config = dict(
    d_model=768,
    n_kv_head=2,
    rope_fraction=1.0,
    qk_norm=False,
    attn_scale=0.0884,
    optimizer='muon',
    lr=0.0134,
    lr_head=0.00763,
    decay_shape='linear',
    seq_len=1024,
)
MLP neurons of a small language model. Each row is named by its layer, matrix (gate and up: input weights) and neuron, and shows model dimensions 512-639. Each number is 128 + 24 x the weight over its row's rms, rounded and kept within 0 to 255. Numbers have three digits each. A neuron's up and down rows have the sign that makes its largest values positive.
A block is one neuron, or neurons of one layer that tend to fire together. After each block is what it responds to, as a language model described it from the Wikipedia text at the highest values.

L4.gate2516:138180168124149139093129097140082142183138178127137120123133135168131086134111122103115131130128136133127146094168125167126112117118111109134115116166101109145123157118103132098150139130096124146146094133083132151128118130100116137104132137123120116143138171151138084127127145125130150121164077154128120129141145122146151113137108102134116151088092156171146104140094103150133137118162
L4.up2516:114126090127147154086152110129080095137129138112096148148134155163127134121094124109135160160138131106141150087174166154153106108100149113084109173135127136123120137104116108106140142137112140139128097149099128150141113141125131160108101142140115092147124179133115056135157104089148099132146114103078066152145136141141140106108099110150109144091134154147141131163125106182146158126157
Responds to: Token after place name. Tokens right after a city or place name, mostly the comma before its state or country, as in Albany, New York and Peoria, IL.

L5.gate243:109112167099132167141109156158150097092116111168134135132158109113109094095122106163138138155140115138134163129132139154091110120148065115119157088130130134136144153099158128154092137152137135122131156111150122128127105131146125145132065134142125132073120150130101109139142110154136111087121114096091129083115168129104136148133114122145179123165118101090125109121148110118111138105107
L5.up243:112140069142124161139087109112132131108125159130125116094080157074115114150135164071119163113083106138126154120139114150129117128107080176134136142101082108128145172122161135116113143081137110107115142167136132135125183119137136116157077141144150123121136120103148144138095132147138155128145105126153162163123115148121147134097088130115163157145122175103133170132107144130124117138131
L5.gate628:135081154125112142118128131112161128142112124147107094093126169148157163125147128131142148115128148113128126174098153129141113106138128148129125130186141139121140123153143126127153132095122125132062140123124136109140132148119143093203137114090134172166115081090178134116122115119107137148109126124144165147090085115133125110143076127112153140113138110076117116161103120112122117115114
L5.up628:111120124133074132146155115097106157136151092129141127138126079151112103113116082159177127094107086174145129097128160137175092124086121095131096116139106131160168099139126139117116146122104133106107136121144163136155123173111122155142132171105162086164108096125134135102099118134164160126129117093123146109153118107113126173107121112123119130124107096113139192166139116142100145091122
L5.gate668:112099131144165109118091098160116136132120134140129122147114124110141102103130154128127158098101103100090146151122109125137106120107116144144128131098120097085068119134142098120125119140142139124133122090149161119146115152153116150140120096117134174096159129066132126144135102166091126114058146141088140152118131145104090159117106167127125112163127088177135133092073149094126160146145
L5.up668:132131124109153127108130129093142179134110135149083100094106144117105155131082167126124123125132131101117124098135111188128084131139136101134144137134139108151086139119183161136126163155179158132113164054151151140160155171137110137130138141094114105152129121073113119111137174135086083165129128107147125182111125164102137117151103107123114111137139180133099150139126156137116143139119
L5.gate679:111127107137149122122118140144181152151146147103102141096115051136138136133078131135132145127149129117171125169176103074103081166142119139083146084137128118118162150156137111119107144134141168131119144142138080114102102165103123111144129124131107100179155123162135134105124154144136134154099076158094130115047122141126147173132142139129125121101124117144137088141110117065106115139117
L5.up679:138146159147134133175159139106142160165101156143124088122147121148123105109112125114118123093137178121118069134119127158104112124090086134100093124098149166109115129132148126144141110132163126119078143124121180107141144111112145110136144161133149127109119154146148138105111156077144149113148118058106125122085157166151125085123090145100157143124167144126151109134130165073118057116146
L5.gate866:109164072155125156113113139090108129150088105123104146140139144167122123154092127119130123066109143087117137135168115132126113137111165152067096133159132117136146175107154159143104161139100159123102111159134104166157118140093130156108146089112114073118152165122127102137098105108131162146133101151115111139095098163119101165142094074135158085048137134136141159146144174115117135156123
L5.up866:148133142132088156185112151077134113074145111119097110100139150094175062138143154155136129101181114092109151086121114099117135099089123125137136121129136146145144142115115174160133138160137139096081109128135162102102145133127094110158155124123115092099133124107114139154104127138141108136142135128102154082134150148113140124123105123114090125114090144147128098116177131153162134144131
L5.gate1100:141097102107148133164149132141122157139057137167136139106145094178095113126138151090150118106164156130130166140139100165142159146111109120143134158135071096112158148110099111144128145114171116127126099134143102128195143118155101159104136116102152094156125136108135114101092116119146139104163099100127159113110133117134135125139075124123142133124136113124130116122103144135092140093081
L5.up1100:084115179125121097078120103135120106118132090082153132126114138107136121161125124144135120112109122148128129163125107126134123124113127178123117104129121162144120105168128140130107105137106142113148119128159117165092188156124129100113103170181144123131134131148094108100112144096125165146140120122137156110105149121129112131085138156099125113135084147153156157130131114106111137170118
L5.gate1230:132143145143144117113074154179116141093146171123158123129155143119104122170160161093123153110101111124119135116166131128134151162111122099111177135128134125174084088116116142146155147120122166145126081094132136133153134125147127080090090150086124147139086128115149127146112122098146103140112100136080125135133139156146115093131140122152100133112124133163133112117114094099098093159167
L5.up1230:087146158122160124112167141172143114091108121131121128159123132133115133169110098102116134100078101137172157093110127129147178074128137138122150128094126099135095138134093123164120054114124122124150106157124162144158120132129089172105121159100164147130088140126112118115158133116124155121106151145087150093126088123100153117135116159146148108136144109147131145114142163132086110090121
L5.gate1248:147141141127149107105120135161108190115116101130160083146126126134121156163112124131111106106091124160139112152081124119197104163141084137114155130155148163128093130140118131090154139130115183109101134122145117105146136164175096143121134147130119103177165106106084152127162179103137140052144093114112147100118087109134110141113077100112099112129097094102098133153135135153129166131131
L5.up1248:116129142098143135118126132151118167130132112121120099160125100110117109136154146140117140121128134127139111108106160135122132155103112087088139129122099095128109095121144099106147114171143121128147097145078162119155134140101129114144083132127134134140144094099158142087086098132160134136139104134065123149111124091125105091114111113138127148124149154137151158168125075137138137086174
L5.gate1339:124129153139117134124092138140106096144171129152140124160153146126128115160088174103125165152139123122118133114117142110152166098146151113184122079132071128082177112101142134091103111091167129114126134139121117071122092143147139113190165092128111143131118126107112151127126138111130134120112137162137122119142101099125156148125121104145134102134064128115105117078128098119145133136119
L5.up1339:143111151148176139088129127148161139121158132129147123132102136117105128153147167134127139186136139111106143133105125110110127150148090157156138121082157135107135136082093135102123116093145149098134119136127134113107095126172144111133129113113117116143110125136082108159114119076119105099108140160186129133177074141145141122120098107163120082150090116105113103099105113134135134123104
L5.gate1968:096135166097125110135145140122125092101085097158140110155162140153133099139125177103111107105133203163136099136118107150144179127108157127071171079113184112148160152107159125158099097123157176130127139120122144123120140093121124135097112094112152150099122155145153139121113105153118168104151105107159161119107124073105138145135146146091120148118142083137129135137154090106105123117151
L5.up1968:129150190152124146161157093106080114117118127163176118115168134142155134128095086126114116092136155162128106085107125135173175164129121138104159097128161134124121158096162139126140113132112130116136148148113163108110114130090133132114117121125107139141121096139142144119095148153122163103089119105164142103142114126089149137110107146117149089137113115099152119131113145123134116116131
L5.gate2074:116142156122113141151137121164122124096089124104111118159077102098085127118112128102162086132118125084102142128114093127178118118110140133137112143086083108175155123127146135104093136147156122125074128096154155119126110113173082130129148103075145088131116113115132134119120114109119140148175130114089145148103163120123142175116100102124121141124124136119114088124113119148169177183140
L5.up2074:150090113167127147132153128132139138118123146154124123129088106132156118132145109131139105139135088124076133067114119118116129116099131143128168148132139178127144132111151102159168114123133107149112101126110115144167131099124132085147104126098134123136134149104108128164152109131128142115115118153120113125088117124113135138177152137105144098107069141204110148103107096145114119131105
L5.gate2313:148115133158125151117108084094141142122102150123086146107106085155135087089151128118129170119106146074104145121135149148156100120145140148150160140123081165125158097135105135098106127107119135082114118137110104136092090138108167161146133153107141086131140145117080144124112117094126133140111118141132171131122102133161132118117095148142170116113120139106135073150114157101134155148094
L5.up2313:120163127156125112150106100103154127092144102132088128117112131146168107119112142120142165133161113092117143113108173113172113113098141145145143139144112147122116110120117114085114123178155121109118115141108089144102110146150149142121139182133139100103141188154096088147187135118127113120104130135135154128116108118140113163096105158169132132128077136099128093126130138112150147136100
L5.gate2417:127131158149144142125142119139086167086090138103137126137102100087145099156118097090096163109126127105111124084122094107127158111140126140121141104121134113120135137139103128099086110155136118102117117132143128116167125142158119114170095107129159130097154128112083095141143143116100130109130127129116091155120103100130134104165141176131120126129125147106092092140139189106129146184105
L5.up2417:124134171143169148153118159141164151096094122129131148164127123127134059133116119175126120094096149110062121120109125175158122114110132135120127121107163178102168118157164168091135112108156121103103098108105106131158119112123079093147101129095116126134159138142120147098120090232097168140137122083165131142120118128158107135141104162114105157125107153147151069141117142114157125111144
L5.gate2587:109112142112167138168080145127121139114140135178102134136155110123130121132140119074140101133161154201138134110140126110136097141140120119116117140121156132143155178146129108105135193144124168110120120107167140103145130078099140139169122199144105137113121074111139104126132143146134119115099133130120152131118174137135129109156086145103106122120119151121084145145118114098158114119133
L5.up2587:088128148106113102166135151185106146111118121161149143117119147114154141129138135095144122132147150104120105133101115126113131098108120104117109126084132154095101124159125116121131139131088116086155134105166131113076103123143152114132118155129168137108147118145121146146126120139137144117114122081121133107119116085124137065158130132112114113135133123135074141173158140129172139109154
L5.gate2833:161065150114125092141108152134115118083095118130148118113156076107127111150182149195167111138145154144166108092105120129163111123117136121135115179146106137122112109164105103162131134144138132130128112137130118111146154150127151097154110122163110119128150123106089139146074176107162168166131097128124150111081111136086124131155104116151147124109111132115091115153169122098152147103178
L5.up2833:126098164127116108178113110130142104100052104108108116102113100144108128183119132140185176114124086102148110117103150148171109126139117093171187134110140149165120132135123131119097101158107148154107113111088142147122098115132141100125133157164107123142132137084148127103110164105096131144138137091094160126140179142133114123133094122116157118143150146127098136172170149137160076096126
L5.gate2993:120129148143134141101145140169115172120114092128118141150134151104109120161081123106131143098139078117116144141124122177074117122143144128125166118125110140119118119122114131092153143121103129139113130115147132112130118129204169135140084144185124080125125178088075135109162161112087150138110126096114146137106144100110065132088121151168166141117125114113173110117164121124125132122085
L5.up2993:157137121117121123128118106110113158169110145150157154144116135107082121152113137136147125088086086136105104166141126141140149109131139088121187145111150126128153132106133162103110164150141134139112102105140120137133091122142136154160079159134120114137136098153133116131145177098163164155125095096086168137162123085118100118100088136123147139124076102104095133124160116163139106154146
Responds to: Table cells and hyphen continuations. Short tokens right after a table pipe, hyphen or slash in structured Wikipedia text, such as table headers (W, L, Poles), hyphenated compound halves (main-draw, long-nosed), and values like N/A or 3/5.

L4.gate1347:161137112120140133126103133114163100102114134121146097137123152108121162141151093122087161139125116135121148100119142126130124154110150128162146123128096149137089129117098097148102150151133124135164183112100099136104128128104110115139129107132114130099134117143105145127131121129153125068126139145118130148155141108104150119103155109135142098085108163157117139099147084126189139135087
L4.up1347:142112111135104136139152098143064131088155165117136090194140176112138109153131155136121089078144151142108143123080105141148104168105154118136137111096127102117110150117114119169129122124160171108083149142114146125137107144117167106100120102122170129178100147137132111119085134142111161060157072113117111119109120090144119167117167158120133102129128110152116173117104146159099145173130
Responds to: Table header separators. Pipe separators between column labels in wiki table header rows (Score | Silver, G | W, Yds | Avg); weaker on surname onsets like Peter S‑ellars.

L3.gate273:105092159089123130131142131150138162105145122150081115094080096135127151121170078108089136149107124093105123118098063147145111085117097125106156101108124099134116135118153139133114146151154108144138152124131118111127094125122116084129129105138116155102131123143146117115090121118113148182154134140110112137133119119116127091148094131114203091153137122150110104111134137127148171133121
L3.up273:169100128107150124129130129130118128141146110102088144124109154149127130129171180083152162115122137106108130143140132134166154181105073134136132114140152125154154100115172168122138122128109115167134133110115166111115117091121119120166115152145141155125117134105137154133120120134147133137161146120134129113074164145130142120126104107112124144084113122129148139132123154139103115143120
L3.gate367:106117097119158124102108163148144141145126119100164087149154148133118122116108146143183116131189138130160127120095073130108101108174102124120144126094134095112170122165132111147117127158142121147091127139138145140141102095113143114081120106038130191142154145131111122110121185155166112136160112109165175158144140149126136115128117133143141183176116159137120127111153117070102156164153
L3.up367:097125101104151101130108149136147124158102124087147130139163182130124110095110166157157147111189145114127127104118094164128127093167134128118143098111137095099155140134117117123122153109134111127118117155114142109126108103098161125105120130082137157147119140121094163142141159134147121153155144104141181135104134140129115132140159129157123118147099150145120148130123141128123154130111
L3.gate871:120137147135083152147079130154114135156152120107153123119124101133126118156123087116115123122172101165135129158119104129146110105131128082117126106124138108079132136131113144148118160119122143070136135117114154120148137121121145159123152146128123156056070154113111110121134140139148129088142093102148144154126124108119144127093148085137116111104113119148151145095111134120114164119136
L3.up871:113140142115173140157114138142145145156093166107125122174087096114116116088107140106091148111134160166149178146127122132099081144135127158091145132092138092135115161119119120104093131119058121129107143151122157174108096104139119122154119145115136123142155150113145117123104120153119120134135101110189102123117115111101104130156099152125145143165123134149128146132144136101122128110126
L3.gate2850:101124117159117081122120151117117109160144156135121106183098145106151112156094155145156116094139113126132128155160118175099157177168107200122126120113162159102137142129174141125099082157146162105089133155104141115147111109129120115141111132119097147097117136080080136134105129129081155086204095127096149099133095113131092106122092118152137128109140118118148146089142139125097118184094
L3.up2850:096095094150135103111178129090130101146125165168142139177081158082109139100132127126128146070137085134108128161144131154072128127144096154115149147111150110105109171156173139144091123118138115083138146146113152132142141093117097106139129148151147160102156154115136126136112112096168176113182128146132133102157126106112137118142067102088125121124148147122164160142123123129121134172128
Responds to: Table column headers. Column-header words in the header row of Wikipedia markdown tables, usually a middle column such as Score, Goals, Role, Length; weaker on "each".

L5.gate325:142100110119172087100144104141129098193133105124124113126161165104147129098140145118131110143119133156129145132157109101108135124129139139139124180097098116116131100152133125172118150110089166093137121096141119139138111127173141082162126129104127108112136111123143124148178154133130146126126105108103154157115141117117110122102078134088093153149136127120129114112140112151123128172146
L5.up325:149117144089120138109129106142127101130120166114128148140064164141181143141124134147100156137122126154136140155156087146109131084119114097126098149149148118111165103089112115099152129115090166101150124137093159161115111138118124081150127143115137129123123128137151112104151168116134122127151095121164125148078133142152174112152139098120099096087119080142165127097131157131080129109128
L5.gate421:149137124132125098150088176111128119140129158146122148159132149145157150109136097111119119195152114120125130078171119148121094120127116111145096089160107061112121158150148149110144124124089130126110140107114127136138102120129144117118190155180118137142168106117141119148141113137164146162128070130132150123103165113141114085161115158121145124101107127129111123191172104146112128153106
L5.up421:148129143120078151110140154085134100187105147122177089133123135118156175120125140138118102127132152108105107111142128107116104102132127178093115127128122152126118138150129122103115135124116144170123139125084141123135149114107140155148113133164119135113109099142120107140110158142099152100152107102111138127117127126124142108123140141112148116135135128151151151175161124102117156136125
L5.gate584:187116092111169097120137130144148078146127142146179120138138175117130137146142133192139170100127107103106148134139186138132122141132123126115100093075111134088182124089096138143143095113102134062143133150108159160125155125124135125133136119096126182131126174107131135144112087116117129149113119089120143117161182180129132148133105164110123162125155112127113135117145102164120112142132
L5.up584:165118152116120157110151156112148162131104174113113116105136092090171117138165125092144136138106151147111148160123093125126127106131120142092121084156116161164132097170109138129147137118094132103129154154113098124137148143141096074142181113168126136033120099117131152118125136164138143115146184126129110143098143169109142105143109143119122071127130129176173125152099104077116180139076
L5.gate715:148154113110058113158098099096100103120133085164164154152139120156182131126143131117127093166130120123115161106189125140140081091144125106088114141155168122146100130138123097150165137136131165173123132139074126098125128112129138106120096131132116118139162106144126126125121145155110174141131117133119127126131124144132132115123089140121159105111079134164101103116092089160147154134098
L5.up715:132154117131103122130105147122093071168092086160170112109105110129137098114100122136132116121085172094132156132127143119142114108130144105143108114150164178096106109116136138141143107120152095156107103128073128083123167123095107097149136181170078125121134120138133102130138137165120137125136146117140144163119193157100163175142133115091120108104134137140096115125081115098120142190104
L5.gate1012:153111164102157121135071146106120121109129124152128154168152146115137150122145126137087093138130111138156122111092131143146157137145130100109115100157154121112130106143087116086113092150117143183169112126166100103135123179097146137129086075133151139141144153145131145105135148119129132097110154106137132174127108109160106098093113098123115170145113133094163110116169166123172136110116
L5.up1012:115181202127100160090118119140076124116132151140151155138138127078141161100144108101118138138132145159129152174100146151092087162107098134147140123111158127105147128118123121116128125119108135178111184182156124128169142114113123140163120124147189127101160124124133122079156126080118128139140124137137140107157121104119157119133144121154146136117147149159141145121133126160107158144105
L5.gate1014:136143100096101119133106146098094134182112115137154112142110151179134127095145153093101146138122097140134088179143120150139102106137130114129138152149106149136160128138122112110134101135086118117130130112168158129123090123124143137136162126141105107176112134156133120138116120118125108118143099106105088125103160167154129156114106181114125166139147110109148136160088097154185127104145
L5.up1014:147136119123142073151105128115099143141133142121127088126130120135128136149135153115102139113133121118106139109153099118149118115125091139108146150150113153174158160096137112140140117191129119105132145067094132118110128091162117132154134161122124109127137127120151137124119115158111122099136082099106113105080160108160139172155090157151117137153114100108119154145102099147116078130134
L5.gate1152:150148146083168114134103139166079125126111127127173126111158135137162155132133145087115138130178145107055099160111103147147149138145118087129122126124117095186166166174091136139114111118128141173141115138126133120120134126095102158137177145178130134162145095095109126112128156140138100147097127146119103153118125103129135112157113152092080139103118102128151131143138086101147135100141
L5.up1152:134103111152146118101126113134133143141095071121159144098173117164149144140124132126119133082140154137078069156129151133139129083131122123137138151107121133115122121135119165113153104172136156144141101111116172114161116112139082166118131141143124127147154144117140169094103149110127149130111126124104125109101098141141169091171156131104167136110138113098153152091096139128113131140129
L5.gate1279:113118115106140164144128142153135098112143133147129158170134118157114121151128083122125094126175127128152126144111108120097134133127122124093158136150151137140120081179122103122153091127117135152112087126099151140105086151126105123107125096105131143076119172171167152130173168145141111115103133131125109162101169114093148157179129108093138087154149122152089166104166164149141110148150
L5.up1279:117135147127136098174139185122097127119102138104171136152129120082107134129098149155121114157184155123166154125141121157130138116072129117153153119127124131136155126083131114125121164151109113149124189138116144115095108056136156131155129108156100099122137127161082112121129127116134087112138107137109169140089138118107122136111136162163117131125154112112106142113117106109115119114125
L5.gate1702:096119126120126129136106144158122132143114113136106098120158113162137117106152165130151150132183139132075116149158119137155138126099160133149125136148141130122144159147144077163132175126112127132122118133112123113137107126146142147148072108087117113122152146166153166130163087140126151126071124102170174126087132163149087118092092095130124163088117152165133129105130104141117131147130
L5.up1702:109175107134113162107111144133115154131101114123135123117134107147163098127146170128140102170117180068090125156161129129158146089089112115117158124135112140145156141153163129149133117085075115128107120136133126121141132147099114165143128158127076088126146132136157123152134160112093150126115110090128100107090145129165084087085095082128118143135143120158116143142120103174104091145144
L5.gate1866:152147145105154157135105169163150176100114170096131165152128148183116124116126118119125110111140132140092132132115087110119130141094165122100148098144115103122101122106169159158111118103154179134121113134129119129150108159113122161152159145176115115125093120127091151088096099136115110119127101150085126176086105130146109079112115120135106152168146142111170141126145123129157145152112
L5.up1866:143133149131112099114130121108112144126117148100092167133143132150117106126167075140093190106113148099105126135148112140146138120122134109124094122143160135123108171149153126164119126095129170118107109141140122134124121141127125126183125140168110139141119117103149112098087121142111117140152131124121158164124114167169111140127099113121085110102141115146148111144165106181080117132132
L5.gate1977:147096156096129101148123088142114116115150082128131121121143124103099079113127107130141122135126160169116136127127148111152149163091138102098112098104172166140098116093123151134137134102166128185172123119092148107153098112143122154111125176131123114101183121132096134123108119110157095184146100093139123158119138118120142122164155109135121082153152161125142108132150121118082103153130
L5.up1977:130131108052130128150119101115101129143143080075135124109153144110096134136108120124116131136156144139131139183120104169136152146164122112099116127141123158124190139104096156105126143116108141139149094133127171148137107146134108106096128143127117155093114119111120123155120148172135098116127132096149121124142148105093127153141166077183118138117140102092162100141120163164112101183154
L5.gate2100:141150132172100121114101143077065109111121139040136140132135135149144108100121116174080106112088130134117083112116080129094134178139131093097140076127139109178139146115101111113142078155133131062094107113147158114152146145148113137136116104097093093131142149098209150122141118134131141129126114105111159100107108132109126136124150138159119126101142167101112100192117123106132131119108
L5.up2100:141164152102113115144073097117108118127141155119156138104116124075165132096133146123092169104143150132107140122096091102127127107103133126104079117080155158141140145080112119121121134114143135125124164173127122158110101127122134124132141158163185122145137106146116163124149108122133155139098165154137140129110131125125101152121148144101104154115127129148134127107085114151145101136127
L5.gate2109:122161134105133132079133144147176107099113156156135103138179122109156116182096139140093193123123117125120113129138122135122084099160129156102203144110172083162131093107135097169121120121133162096137123121166155136147123127122112145132151140132127114172108136146101115098134110120153094139163127149120122082125142155117108169128128164097128169132098111144121137115168139095147121131133
L5.up2109:152123120100096137098125104075143149111204148151106137109123174137145146115106134122140128147116109171141148135153124176130095084142128146131117143107160123147105152138146123130151137151105123139112132085110158140124100108137135064123122133195162111158152164129112132145099137129137148144166098106205122129104110105139131146127154138117118183128103128126120150099137066117106101122162
L5.gate2274:083137164133121086143089194110113144083156126101105112160114170144157162100160130106119149140107110117084114121181105163134105126117135121140126119122119128123129150157128153143097125108113157132099109112108125116087142159092121167124145137127130144117134126152103157130170150099173145148116161119114124120171129100132087124158100135153122145096111169161143136122160156149118125166155
L5.up2274:146132148160167168120088135132117151124107128081128130086133132119120128158122104114160158134114121116167130143145095177123135113158122112089107168156127092116134133132135131082147157131152076126106146132119155124148122157145108120161139144141099104138100139111146113135097173142153130137104138078136139122141113152150151134145096119152079139131143097124163118143183089123103114138108
L5.gate2467:145108108069178119148112140090169090129106132128171112108136148131126124124118121150113145077137165135135146140137117113111120089125149125165099165175097077156091064108115127163099157091156132127147101170140116124128107165114138133147139142137070167117164154086111130145122181130137092164137158129148128115114126121153126124175140127155086138177160113156137150098153093137109125156116
L5.up2467:105106125147130115107106088132100153122138107141135122164125102130121138135137139125131103148113150074133147112173089154110157116189132097130121163120138148105166158096151146176100134111148114142095123100143123144157142126132101158142111117109133106143174106091147166145126120161104122121162117125110144126108128191124125114096146111131077150097155112105166118086145097128153113171118
L5.gate2931:085101111112102169135105142115148103092095095121144073085090161122129133162157130152126119098117134161116108140111089144122137168121115095150098082133102155100142107123083131124160126092171103176106162100131112141149139146126089140146106121169146130126102133158165151141121111074137124155164129157124116111136107101153148168137100146168144115123142126103168138126179119130146095114135
L5.up2931:093184120149093166134150120111139099117159098099087105120134126122151136085165113160139102173137153179131103146113089174139093123113131134089145109153161171145108136155123125093105145120158158135151159158131095126161076135119096150116121112120167141095100139158147119179128135128145112137141122115123105093125090105147115124111094117094124128137121124109166139137163139091127089157135
Responds to: Place-name connectors. Commas and "of"/"in" that join a place to its larger region, as in Clark County, Nevada; state of California; rock music in Romania; also digits and pipes in stat tables.